{"n_layer": 11, "d_model": 448, "n_head": 7, "n_kv_head": 7, "head_dim": 64, "d_mlp": 1792, "vocab_size": 16384, "activation": "squared_relu", "norm": "layernorm", "norm_place": "pre", "norm_eps": 1e-05, "positions": "learned", "qk_norm": false, "attn_scale": 0.125, "bias": "none", "tie_embeddings": false, "parallel_block": false, "init": "normal", "init_std_qkv": 0.0204, "init_std_o": 0.00434, "init_std_up": 0.0204, "init_std_down": 0.00434, "optimizer": "adam_variant", "lr": 0.000684, "lr_mult_qkv": 0.5, "lr_mult_up": 0.93, "beta1": 0.9, "beta2": 0.98, "lr_head": 0.00568, "grad_clip": 1.0, "warmup_steps": 271, "schedule": "wsd", "decay_fraction": 1.0, "decay_shape": "linear", "final_lr_fraction": 0.05, "batch_tokens": [32768, 65536], "seq_len": 1024, "doc_mask": false, "train_tokens": 470400000, "steps": 9906, "dataset": "wikipedia_en"}
MLP neurons of a small language model. Each row is named by its layer, matrix (up: input weights) and neuron, and shows model dimensions 160-351. Each number is 500 + 50 x the weight over its row's rms, rounded and kept within 0 to 999. Numbers have three digits each.
Before each neuron's rows, "fires on" lists the tokens most often at its 100 highest values on Wikipedia text that the model never trained on.

fires on: ".", " /", " "
L5.up922:463494482552494472493494492441530554522542444509455522519518550447492534498513477568509486582519440506440497449407505550530468522528452512502507450541462495479541632505434518441512418457410402499428521581503408569542545515587582503503537569448405561454542450512600483489603477478417474589543399498393511511495572505475511409447596445528489483585519600457509408490468482550491491410545523536526463468429541516573559454441372556506475495481535570425519490553477622521429672445464443493538591433575542505487508470500442464499488479560540414529476474453561545471534446430524500467

fires on: "C", " C", " G", " McC", "c", " McG"
L8.up1560:450544393518505526526566564490412506491496541547551563528362483495458410496455490585489444499490486526476531515494461641488435591515481483502585526451445459496484519550556437475574552571429503572533398532551511438578479530581475495422539494569472535470623411435538559411497442413505489536483456484435478461440448501551555456445374484432521478534441501457475453535447490457535576527489563495489353486485468468491425477513470525499520526450507424439516542501447552433485540548461452515516505446470499384576497621551450517557468460487529536494512472564499565469431590532567628533

fires on: "4", "5", "6", "2", " Ch", "3"
L5.up1187:472545572487420437506519542583594418448617557534500513411535496425481387495590576496518571600534541477519404570475482551446417506619455407466545491458553514493553429468400510458446529552488527511540445514508462434450563533509502483544505551485451635458529436512518475486506455488509591563596477522504532647470441523460524431499532486539419463509488453486483462518511473397420505608500441451495466520507449518589484542423425575540497464505540529461410468512554476550574530559510519407511532517449516540549499590489529459420409471544402520512491501586458474463444491466555512429

fires on: " of", " about", " for", " to", "t", " at"
L5.up930:511510523576459445572464593482541466463463519530512439434455573443531539355496544525474469448578478431446452551477527460499459583468477583516480545497514520521492504590513499526537477549433542496445359536448481490507488444458539508575454429517493475546593486627567473553603420468498459496522481522532463444360558444474563517449498584524441417498509527480443497509511442470501577504524514423490457517452507520461470490434511430425546534480486453489548593449538514520522529471534488502528503517576438496525514464516531476514538433560497573492439510554555458627601551376461499496

fires on: "."
L8.up1788:570534479474432490478519478533478543444566505472548508554477518509581523415484544433566524480456555422457493462452527421488548499562430502518551468564432483482508530402547491516466536535480479506463572526496451464458502464466497477488462451590464515497598439522623559589565496511449418562481469558437433508544475447467461500397491518406520481507475493572545437447458577479510423414581456479519472574527533549621414529575530413454592603434464536443454502475503477481540545415588521610586474465547536460503482484549443424542447441497546519539518394477579506574563517442519494570

fires on: "\n", " to"
L5.up105:478638531598529540512509551413528444464550467510514465468525522560466528581449461602450541495518494419471615450488525492445619585486458560461532502500444543521495474546521377542469456529495595503412497500566528511599423407443452444586523539436487548476550496571571511511474472427450567555518465496460505475428520551503480466492551588501536485562413441411460481507521492506503566436492487465464451504522568565553490514515566378555500506444482442451449490522465541546466578506472492489530601600517542504486423547579493467525494437471539567508463504535582497540554536543520541480

fires on: " p", " P", "-", " (", " S", "S"
L8.up1398:433510452532521442482463493575537588420505526487568471402603415493516472529592428512547444578604505492525477508551469563476584537420470541409606488475501475588530418576455442534454522468457512494481503510462541458418602486512469468488512589388514438432436509446457483475526473494379507558492543482503545507370481532462490472488473502452574506528490369544479477446485448446428533572539590539500542400458485402547533501438483467476476524491493510608468560487528461529577594468366445483577577513543457502510528481517532493432390476569551452519539443457513524534519623420533539541

fires on: " the", " a", " an", " from"
L5.up431:484512505521548504482469512395470466565488416506323491501490519501465518433487425417471491523507515586520492547488530441529491486547424507481527505507491459457519601568570525508557430542508481518541523571584537448548485509500542450522403590511377550448440514530527521539491512512403406447517504415532409510439569502428451464453534510499517538548433541572515458524502503520456514516428538493454510499484553499498542558521556538575487500572467452406464514475524462523489501454601518567476535603482508482530458440615521436548508494433461457534483497475541408571521520423537471491

fires on: " and", ",", " as"
L5.up55:469502553548568461476560510403607502482477482492524497583485571528549507438541484459490387521499438450456536619414436561515438462539489490473506591533481473500462601519426467502428462511479554442531481514480490623453485444490510402473522430445537509490454562522534580481490398477520435514585488471576489476422444638430542533561438503514419547565468522545583490530522473332420589515534515505471445503509452467481508488440534516460603553562467432496521520464534472581474525491423525414535558558406420519514512567562456508516541441528488539509458521468618463478590511548531519379

fires on: "."
L5.up170:545528544526438547561509568525440550470540547511538468540521450494538578536430576492519534491500554400511509441381619375522584515507492447484538487467472559583526539486487522517448540452457521501463470509545430509479480563461480500460449489513443510415599450597523504476565503531547517604500518529486383470532525503542540517515495513428655449568564429468499515392506507492514487434521447471492494545530498447513535507458431473499484505455547520492574422477461545513507572475549491457539507462509525507514619500503470399537434382476589533492494552553509546576540496501516601557

fires on: " ==", " ==="
L5.up282:593597427469527467516583526481566474451492495501529491366470454585439574503497575463430569615588473432503541477563537521508469499518604489508539580583436505465480428503618375438423482468422475512445492469466422534489517420449522454454594502416555463542493463513529492511519550430455488431481462494512489444456652532558609434522519524490492507531559476549467462421531552536488513502538414538468548476491521535538492454548538433447468447547520551549426498465528467483584479461562460561486520567454482527583423514508459553570559465522458534468485490500425521456584464430473515585

fires on: " –", "–", " (", "-", " to", " -"
L5.up1113:423520449522534477520486542427391553513485494526558485486576536602529645419496503538549520451479456494519486546465461528505382452592488572507520460412460508575488526485535465657508475466402515457475453552528428446545460453435412502462494546470548527503534487530497590507486487386452499413489423465489480583466529584468457506489523367513522589497435582493395468403465395510438512575400515525499518506545601506490544524549460419480450513523489481430494521583535527462547520469516540400474573493453438526532487499476479431566516460560437555617492472431481548463467497449527594487

fires on: "0", " km", "p", " million", "1"
L5.up622:535551468471473507462498561545553455504517569422525624483524446542548520409503543623521535413486453388519410516495560524472417534502497537493534461489509509510490462549538449595468497445393429554487461522486424515569431508449488538511496410464501511487543448541574449589502536478467524464537433459510572437436495549515550485568429514492500493553500501552566579502462424431439442536465501432437500560428490428535446460452505489500502549487466456506444516546598384493492546474532499446527508586490542525586439472580510557602501473634418525490494390514500453556433543485462535482

fires on: " of", " by"
L8.up1017:515580463543394447469523535464574467521508449463433433331539504480569488552581556572491448492574403587483518455530494561487481444535634502497511467508620581480570394546584459478588411517434525535496536459569511533505526468450561557500555589479491466505546488448461521434582476465489521514522517461532538475582393543428479472446419520537476505575499543458481558496455374458488584484507487551454500495481498513600459439500515457508583375555555475569488385570495484566429487512557414605504485436469449488537472530503559518526477509485443461432481538541522574533448503440554541542

fires on: " the", " a", " his", " an"
L8.up1247:515432532611523378490468491455456510460562620562547440522617400405505476552508477537556531566513433521500488488441519527526517509593493499465523554526465570459542476506538498517534449436522467513480509487513512471366476510425566456553500508574515506580424486500504476532508516417440418470511549401448430513519510450427524529445557455435588501548518518510476416490531564478447385480523473484504501540567507491562546539538477473490510436616422527494409547522458507590547509466524498509493467530492516426454404581513422511488505400436544453482492503393507464499532453461432557504

fires on: " |"
L8.up1665:487508490630479406481468484508516551490405565431462427498492461444562578438529503493534498437577442511492494469500538455470609545534434495447478469483487489574521557546460534501430592458498496565467474569508482509462438486436521471491487592519578471504578524454514592508543471485499482536493471567416489489547441487452492534483508537403518528443577468499499434469499575537577512485632578455450553489580543493488474491553457402487426520482532530471442568502463532507484554391471489447549519527563562512487540502532397400575512542496539531544498575519526477487534553462529446531

fires on: "."
L5.up475:530550511529580467512479565495471605484465527460522548492633494501508546488528517455550501586530487446466441544458459482532566493538443550479511460538451593507494545455459489504488569507492500527469499571529449476429497503427598470513478487526560513529619465616551537500467341450437444494544417569489455534517505471466486467512579434490562505560504548503535469482533462630495440537521458428517409545535564579444517608572512493473583549551464551420508514504510465558470609404605501372547569472393509462387525438550456405476524481477542532604483529487604493519444517433518517547

fires on: ".", " ", "4", "5", "6", " /"
L5.up882:438473467520477453513462430510541529499493477510500552459535487404483466536526515488511510559532430508418459472514435527510468420526510509516591442534490528489533521498444478462502437469436478458481520497494417435508548535532555405462462510589442518368449477434512413495617538484489498525565539522419528556457530436478529461550536444538454480584482629496553500488497493400464419489515482516496476457544589507588504560456418524494415511561500595425512420554524569581525615525460498442483512515451460456599500562467537494541516483531536483496465472576456542435529501419613531434

fires on: " ", " |"
L8.up1230:440498555486502493540499531557436581494447503440456497441525510516435485491448472454439572522464558576529515472553465497365472497588463586519561556508328565569510440604481527410510497484474594548454393505472453597530425479569429469465472567511527503477492595509497494612512471432468424465524426463548538389449525474478500540567513477425530574469434482599454507563521594429455528536444582423502537528499525468457507478481517513500464519379647443406522565478495509525466516476500561491469588575571576461498445549629468480510482449522456508446449501471540497498488408497458488489

fires on: " on", " the", " On", " in", "On", " a"
L8.up322:456562455590500458475541445497516609463482461577453517468550492538464533514469476471557527538434522550473437550480455414456586487501413456544511525435481479530575501557545467511548584573481492553481455588485488570442517504465647444478462523484451442491429525500563412487480504504478501465575416506494487488548568578582576502523464520539463508534453471594459522439547419522459517500461486515483566515517508443588600529418493544443536435445475514515527413403482341485503545422503421534482497429514381481508557488509505522466552502498485450498461446510488575470552481444436541505

fires on: ",", " and"
L5.up1005:395491456502374509389490525462558532541517446487508472591494556433472473423495403487516521493535413534416559432495490504533549512509553545493553472401541505530522568550511532499521533434373460527516529530508467456438518529526544505550547524481343488425470483404510447509545489497439476496555498418432460518524657566405534467536546456494549552612472487538503491497504532465515504457468549521473479454468496550458556495493404536513453475468499397488485537514532539537560527500474554463456566531488533441524438413524574506442551491534460438545475520535461534549442518478550477410

fires on: "-", " (", "z"
L8.up1569:400495506592395455505483438536472598537470493528534475430571483469526560463551451583512581517501462460538441461482478415483452437577479499401582523485563524478514467579504532508514472466532514557478485432643530445465476517542568463421463591570512464457484449514507525490451511562468526548484516472507499558448467517443599561480431468555485415439469525593469506458482469523430538470465627490463599523509509473574482536468534477492552454546523537504495550484477452581519590525483525541511487563527438535492612517541534477565379570534535480495497427445501523504501557490535544492

fires on: ".", ",", "0", "5", "6"
L8.up1452:498543467557506513481469431481542506539476445517500513531461500444443460538485541517604528491600462518439442548357529512514509437520523558430557524611533493520593503456472510537466411537491636506501532540509469503416421475539498452524551483499418481458466400440555518506507434467470546483492402546499503563438522599525443548481477490528491502502430463508552486471544494540538570479483467529466450470548475477510474509484482451435487556500479540472500463526449533493532552376471495558617509541466522500492540531525518564504530477527515545568479492505495581435550482434545481485

fires on: " the", " The", "The"
L8.up5:355493574576419450494473438479449424482534459528506492478425479440486515522447485569545529511469454437457419542399524455485465460588565545522496497538388468448568477494628466527486538528458509538419503449620542477416476491479472398460560424578436565585567458437599608514495539443520502489434538442460434479480479611448514454536526501516511548480537564514495431509524538537503469534437448421461403558566543552549583541527512491395561539493498473444467509498443489564634460444508504560531527498512528471482546608510459483568447458555531456619497497498520449506525498438420550491

fires on: "9", "7", "1", "8", "2"
L5.up961:505500508472499524438510458525485569396429499486362445471458526513532546441424496476521513475588490524464473472538502492464520473492419567582514483579507538513521584578493532518494421521383476565526438514520422553554463505596577370482421558596418565513489528522507456483616579640561431581453511572473483546484492491501516518405503588531518489518461475577440473511494491474441576510494456485469487531462610425513419551437503516467532493551604554489477446507385547467566565483478470602475567440495457502397520488594560506446539488433491520495497503516494462540489505610440462572

fires on: " by", " of", " name", "\n"
L5.up373:482593457542427352489445499520530595549481469463467497515550416502510592563575496449538520477520584540493519476447510532508506443486483489491515464464631624505551477630620402563535595519429503525497503469623518487511473431481528548552568540574502618411535537512469554440483403535507477503596474444524566482469535583486506394561547562502436448462473448478603514526506423477460510505449455481518462469426507486535535500469515461511445534543536532457443509540504497503555549461495433564566490433543397531554515490488544574541503512523488466461500539565509559542477539437465490567

fires on: " United", "6", "3", " ", "9", "5"
L8.up546:504654397517466509451476500469577542557422415509538467552555403520460492522507544493510388556638493492466518485417500545510520430502505521515581504543516562471544498490475535528446482523484442552520533537533408497513520587572516542604451555507451545491499513542572466469580423512496501498537419476465424558528488573426401504533454459537548575464428552479463502461511605467457464487575484560541447489459468500440524504453418546494636437492527511536513479520408519512483582477513504513507537525525443539543577525535501562540513452553534490460459462469464492570379465503414567448

fires on: "1", ".", "-", " (", "2"
L8.up203:552510506481431487444497543541576399540507480540379512521553492432583486481467543507504465522597624563448473513574422538520566402461469481494548470507489520483537495547515514583527511486462461474532467537476515511606454481550592406585476495543424529480536475537528485482594476510537520519523514496412415574584517582591486440488492531456513469462501526490473436527536486524535466562556552456502545476558597439509486512420444500410497534572591560464467474563575424593506529460502438501503484444473446468421473497510482528462472455532534499509524445415433526494467500395599472541

fires on: " (", " ", "2", " =="
L5.up866:521626468473519530486573461501486506401454400469499460492481595609438563418488618494541570592560471467416567487466552570477455516459514616509532479504470448554487614521491448472486501491485530460410467524501430502578534531500583413545534423427456473491559411578489482459465551467488491588464517493442488520444591487426587410438554460556497424610413482551481427431553506459516444439431530548530560504487522387471527484552518506532493533533533508539411483440502485540527553439554531520545579505496414394420572500502444544500525481547526459554492453463515503575516428445523534526

fires on: " (", "\n", "-", "'", "/"
L8.up483:424511466566413523477459480588491534505466483521565493446549535547576427450563456574525421510547493526464494479595516535480512477556463480336629505583473490532458497597526476506444510449452531465451512489435564489444544421522504405501523542448494444462574556499486452485523472398505545512421470458428473482450501498489487499473486651508542496523504455487541536536528511474471454428581514555507585502565498471639588479443581463393448497517496488526395524428484471614552528487404496525572526527486442553516494448533575517524473479451510516436552493474499421537605460478565514529

fires on: "–", ")", "8", " –", "1", "0"
L5.up122:456629434456458518399450562522500515548420453418526520484499400539467543440547556586503469514477425500509506499493448537466565434606535571459538518440471498618534504464492429566461493522408537472449512470527470596497449587473435485485500597520541486570539472537525532536575480547471494426581386369442588443524517554503473495494465482564468566552411605600463518491500457544410404521491556542484555494449508484515520451570433446465510467540494480419533533447559441457552502512564541547488552486498440426518452530532567504422447543576429486522477536484506566532506517415474514517

fires on: " the", "-", " inter", " and", " "
L8.up1482:393548420594490539606599514503476513527459561422470515524521497536546486484500626557533493536494521565484528463449464494435489436477508428503538508449407417444567479490512466426519450541529488462458588519432416441495513431489513407501436435500442453504451557510521513471471459554454484489532504460543504515527567471484541446483515416402557534555483444569450505429507505510401488545537583486524537493490594401584554612466313511486442493551541463538573429506548488547554522416513614484500567486445537486541538594454529545490526582475437487537513576502599516509510576436620538499

fires on: " of", " the"
L8.up388:425532512510490476516438503435639536568528451456520484479392522465631541519489514559474339582486501471462409537489488455490489402541462453514511462569531563534498573422511506468486411534459491552519558419549560526506467460464482581540488509565500474583589468493518428403555440561441566544499592440542460514523527565390464572469446529411419522590486433411471434493569545532444465525580534527518501513442545497488480579435510535463504434527515427590487489424456495513511510438435476627485452534462454556584434467508574435653428537484548490404462504486485526564539538473535479578

fires on: "\n", "-", ".", "as"
L5.up644:492612498524426395526589511456463592484505456502528517472517497446520523571515485556544545505517491539439528448548444583497423451436495469510560530516395567549482472601535453505432558525443511505355506480540543498511571370523483475501532463448438520487563438548428515452471470571506563462472442457449464494485465443480526404515372543491543454536504434474571472487485559523557413466466495514505517505538510542541446461527520536410525514490580525513458502480472607535557536422464490586513501511573405443466449512536517548463531503531555465587499481522566479580462491459492509602

fires on: " of", " |", ":"
L8.up368:434536555518477510567513435413579450549465520523455545454506559522521546500588523508527505533452481580493440575465468510471476410505514594501508537486520450506486517531595445549556511571453609475427456530585505446542399486581464577429445500511488569613531452585488531484525518513447530532478511466526443483445474436514485493486446550480474550493473496480428452516537395473451532597499495558425501466492554442502509553432464418541583386486468504503462426563467514536400557355524457614500511534522514528582581581533537432480370470618413502509447605547481498549464449394429495475

fires on: " The", " All", " A", " She"
L5.up133:421493469561484482499466542451444472415420434527553506504474513510489505463509430450491433479560543363454479580463479519514370407579515447471506523581410613446547491500542569510469435377467566485433552515574461570430476367473524501574568476545526506503542534452560505533523511542462481495495461487483487477519537513448515445549492447523468491496528519488545422436569512505491473525460464470531435464528513531556555565536446461437547465539477530395459499452530548602550500465524478532586464494535418501566500473528475510519510468492559452571491498500593477494456506388440579468

fires on: "-", "2", "1", "5", "4", "–"
L5.up1620:505533388537459453525518552459541517511485461562571539570448588613556577497466475483516385604446535520533585472527608488526454482513574544504561557455524487512497573495554469557561518484500486482528436625563399554525606512465500522484521495517472530526475441514555470474547531596526468458482539538517468472521483558507563534472454488519460527519566545413504515448514410418449488543514499457359370434501474482509639482512435451548488467519486498518521428544521430533507582461474485442463580483485512482520475475490530436489425514551468478512496548492568546559400506501476576467

fires on: ".", "Y"
L8.up892:524530578543505585500546558553461463496538506531613469489490478473573520533511539591516492473481536366506513452432568496521519557545483522485539487478431563480541482488508481525464565463515516521430451502494507476401430524520499496539514469562467576528524406544489506606500401423523521449440465482402431483537552539518568482478460454453596459533509458580594467407514463469408508469489444487452529484575530359526452480453481483458536515480529532536436536524512516378495485529507496508552436441452646538484498582455444376540423514492579585555450427546531575539482454464523508550

fires on: "1", "2", "7", "3", "6"
L8.up363:390503475466498467514514463505518413513473413430460491565456465466409520563483507460501510512519472433422528481444592507355468437471436517462548574528501577478494488549519480548589476558437517536532495513574514472534576436578588410487467534431439495478470505470602477557539505508572527550490405519478476462548504545432466510453444519477494513540428529432482581479503456518479474455490456552494473515470508432515460522475478478431508510569622513433427495427474528528616521379493479478549568508592378543508479579526559577535476433531553570473451480514474465479538464545477573542

fires on: " to"
L5.up1235:467605465552497520432424528419489490495571508533517496464606453550479510519474533567503476492501458476499483503430543567512577409469376542525504502440438458578557553429465434526450480488366497506457429520525497448492486412453473447538551508567513518440519427615542484492497450371489429517544483544468532599526524574460509485355486441465476542542505554498433484487519394548516654446449550554497427546590677484485531459532522499616443502534462449467576572575534479541515588488565484518429511506403557529480492551516487573566527478511498409500468529422520575480564570518421534512

fires on: "1", "."
L8.up1422:455563376487460473506484538496487527569604539568494509535509542513551589510479501483450444475503525463515480434530541478505600485594564461526542456594503495476473546579502515527534488450465474533546474568470573467573572560546459448474549600514487488546545562480508460460535575499495445479523508530481489495544610605565538460499462370444570460450430555518484412507489454429536486457475456418517521470508512453436438485458423390447480504455614486501547457533541503583500539524497442500466530366520528470496473482583528548634441494510511543415481508509490452473535415352562530537

fires on: " ", " −"
L8.up23:465530549488532439493449496534473536519509517573441510494471432517448493504521541514483542514541599542530476526542490521424457459516490555491558491449460521502569472550437517498533481485483618610527414542517512500609449550566474473491499473522478525509489562580436470636602492481519496521469470551504474522427563407538541507480456480427540561500486534549484470540501512429418566574491570417420451575505491400625414477428594481507488579512575433411479519530406491439525561526532544639508559465561523446480457456640473542509534537460497511477454507512525473530569521512492490465

fires on: "1", "2", "3", "6", "4", "8"
L8.up27:442447405478395477520485538503524478538521520642568482460475507457510512467519529485509418600477511491520429501489419449434562527546549559497567518434529458517514520547423445459558454503531490624530455609470582535572418430540455512539433518468584524559480526512439423552546537443547509547527487374512510467535470501558551504459421476476471540467487431504442402510514455480435448545498441483428484459468464516627439476480407550522575450551532545456484471469538496463514484458533561516486476513474561437481580583490524529564431423507467441458498511529533549496519473464528469492

fires on: " |", "\n", " "
L8.up1618:474551427568486482474477495513514512456450647434469495388437515475533477452475508573463534507457558414469510500478630485374626569598563456498550538557543513572501437526413594572497490382458528520457474538542504506487485508460473513567469487605481540525490488502651489546579496447546471498484540565455490467539546489442484560503475521438459528519424472570495428456461562472508438529560419500388571483535495524516433450534481496497486510478490505468548541453448492493519487435549502542570488529487491446579535481513511471572461500437553536469459518597480483550590526533544537492

fires on: " and", " to", " as", ".", " at"
L8.up201:524499514538558532435524377464465496474518537492465561493479473548509530432530417528547476519502497493521422554471488565448479527606608489501485535516572507549466541563551587514499421454510486516480482527479392479530505442361515458525518516427572532512547457457543585475500519534489535508551463608524459484517484452445511620510488541564477404680448552536500549441522510442416493549497524528435413555479508496420402418552548456380507519469409408415500600537482524503440572542469602465538533443457608530535523534492484536607518477454427517441445533541577526408508441592513521509

fires on: "-", "\n", " ", "te", "iz", "p"
L5.up298:477596533539473486515577452561415517433535522559513493509578465470510510484552563468551500512510554492425483507443443513506475367448492449449582506371491559465509487607498541444463498603442546530464482463469541403496500479523513500482476510412547471545457450513456465473495461523494549359525535461446486577514478410448446486488413568545498492486540506488558512395517427493489502543494482539493545471500486559502597521493440491400566446527598550433445559411454492510562543444429469439547597574475356491499482537479575495493464517381582487549446568502594431472534505494473582524

fires on: " (", "-", " there", " ", " who"
L5.up109:478481527462554543469494482574487545565448460538410450505559457608499473445526501499501524490558612572529533490548505534456549441543479587546577430458538549462510506443427377551477452482490544483545432584520500527567461480522541388505470460582503528423444457490505479429538446532517466483457392484353526540594479498577512532511609545525601407506453571536423467463473421482512467493440551469497538515478636479465463541452507473472438502525556571533432427564522540526472548525436477458530538438507404428440484419524493652431505421489528543413520483447477544472437432466582509542

fires on: "'", " a", " the", " an", "s"
L5.up816:425499488576460384454525502484491472458578526634487460440529529459471485499508453477547482504515557513512473531435482443484582469577548471493533488487435428570494551499535479418580423528491518550549484623524476575426577528437548450517514543562392528559389523542461414543448512523494473461571546451528427609538525499471554502566553523555492471516501484531449368431527410541455479522550516468503540492454584505588561482517495531581492555642477455501517549449523468471496533501474513475517505499472404404482544463561573454510492429443487487565515552434499441549598470473530551484

fires on: " ==", "History", " time"
L5.up544:560556506493563533503592491542546439482513463526458510403469485528481556591454521479560551461584466418493537492469554543441478559496566529504540502533559489563484516432493513544340528409453547538489475444555486537449483505418491529585508443563534503544510493449562496559453519540498566377538603549464523462449617491516586442533512439547478570622511416503488518337508550391529469460439464498461493520498438506496386416620426460495454505541537445533514580469575543460538515539646495506557518550453475491510510528463491459634487467438451541482468472497482590533443540426561532537

fires on: "1", "2", "3", "8", "4"
L8.up1740:430503463453452438533514550510446449487563517551614480495469535477524555428515520492449463529500542491481481543430424529411531492539427470558558551481546504470459470515537482569547398455501516560523509574449583498531513459481476493507467531523527544573526543478533454545544527461535538476490483481557520414519556480534479546459468442483554484474495454542508467515538569526431656485516486468396536524495411404588542467474501362554548522438504495488563372500525539454441490400507575576498530462483485496515468534544538522577382414431530560471507507499488488468559525452519546563

fires on: " to", " of", "st", " on"
L8.up1271:421581494534477448558488585516549491494502444537507405482460546513391517506540539583479464501514432439588536498458567485443530453495516575474523569386500516583554610582561473484530456621459499513488435515548488420509521442498485497529477455413522548537439483565594531540428504405455566512632500565500471536408496590466548427459424543441518363492399424414413475497537462376451539419536468547485511561508622537531450482479467378488459540458530470500471587508519512504431461455485490527550598582461423547501455510499546505591520406516520513524488489477593481625579412546496444455

fires on: "."
L5.up1746:499555475461417470539528543559437488521539550498525519552520527510532515462423505506494516522487509429513470505360553459477566579572470478491520448520454615540540497473469526537472516481503506505534510537523432492465434560480474426467395472511370538472612454629483494520495444495468460531413483574457374462542501452519518528510541447475608432496548490432503461435529513562568509425519458481505419575516540487560534467430525452502505558508476506391560421555422466576449547433548428443526490421469572469487587495572472419523348319470591481541496523544547486530500499484525588554

fires on: " ", "1", "9", "2", "3", "7"
L8.up398:400542544446403423507448489541520500454464454518547464531471517471452450445519494556510487545510541497429438483484445453473462415522570536526545500490530587516598532536497534587428585506407438522536482447544506505516560527568497517468515625492459555461542509493446517503642519416489542529542491502405404522480465503403456462458486432514486537563407426553553541507609534501481444375507531465538501543473486500512480476448556576470483484459565546422490488501408478515560524455561556463466561512546459472458469618508547538524413461447437444447481536512474514469523562519533569517

fires on: "3", ":", " (", ".", "2"
L8.up1627:520515473467417527437551440547619491477464420518505414519509504538481553517467458441446572458604468515514575453480570600516570360492545502505517548509538513532527442437460487458524519532483528516461559556539492532490493453425649499592486436518487478517632459458460482514526376620542444491502448513449489570510537609499488482401532491417577466479517593474451450499518464502556513446460582492529610520446570455549545531479464443412415510595470489500559432531495468608523489475444447428467571473415461418518569482515466500456430554494482499561489531466557512492554500430478513562

fires on: "-", "R", " of"
L5.up1544:417551548549487489559597482444468523542559475553654475610500554492543506485486414465572441585507464490510529532565596503516492426528660560441566548485463539539507595457602498535472525526511491495403502530538412532483522528552579585458498516446469547503492472568444458469472566517459490527474422499570403516510532509500505569472430499490580382480487446440528470442603445514529508589537469560443450435517530505567578461589579457503485476477513504503506324510423509539543574413454525392532589511474489513452468503481541538482437504575565496523463539510474461540519522535606501595

fires on: "0", "2", "1", "9"
L5.up358:442501370445426522540523452595510598527434553509501540477517528556472608474479534544488488515498468471481524486442517490477508517539536529520577570509508500478509647451547459591519554390463549542542484602540463487540346474447435406513458509544532492492608496519476506580489478543493481400577516487451530478462597580499558498548530438519466613523429555552521542472546470478499597559434590409474491476437587439494543499509524366508433515531551508415529486490525454547584548487488442473447480507400462470531488497538519513571459487507490436536490482507490555498502596438478537464

fires on: " C", " J", " G", " In", "J", " Y"
L5.up1396:392511457563523567583467557461419491505426430588560525497453485571488434536434550581489426443470520410511451612438552458408502537486468483471602522453477547561492439372471402605520542552468543571439394516550514473478415458452489474487419461526504505544571454562483491581538522498530504494471481474455503551474427480516501467457427464489464430471424467450574495496537483503524619597484484480417437408495513455469513496551542463514453487494510476477617461567395420508517513506500421537557541466383524486552529514547402450529463408529488563586462566574527458476516501513547513494

fires on: " in", ",", "-", " New", " of", " and"
L8.up958:392538538539488506512436507602427548482499468520518512552532558482523453505405539534513502478496535565456609426511511582497474472426504530485518531531425427463625535534525564471559484553424444527527435502502522523537474509541485547460510466555433509410509507574538504500545497533530418606518533459431445448560486554555515451452483465489520484591447505610389487537515487505506505530525461465523505536549504536558495593482470510507449385438568441322559476515462505548564548565487540388463470492492512389406481539600594508489539527467478495408453479491546524532447597453579550459

fires on: " to", " well"
L8.up722:540564476487511412549431504535438443450470609600485470503545474469535521546554545502505480446480435522504491478519505479533567489530521573480520423425518496479612525558419446564501451535516575475497527519512451455454513498494457477552495487536532412523475523529497495497462526381520480625470491534452542555496445524492390494507531539481490452554445464438451509494512426522463607502561449464489389557528546496527543510501593441446463524488427466430545486453485391437406518590520524434428504497364500546481454574556498453495484513505489497472459569632601469563622519534504486577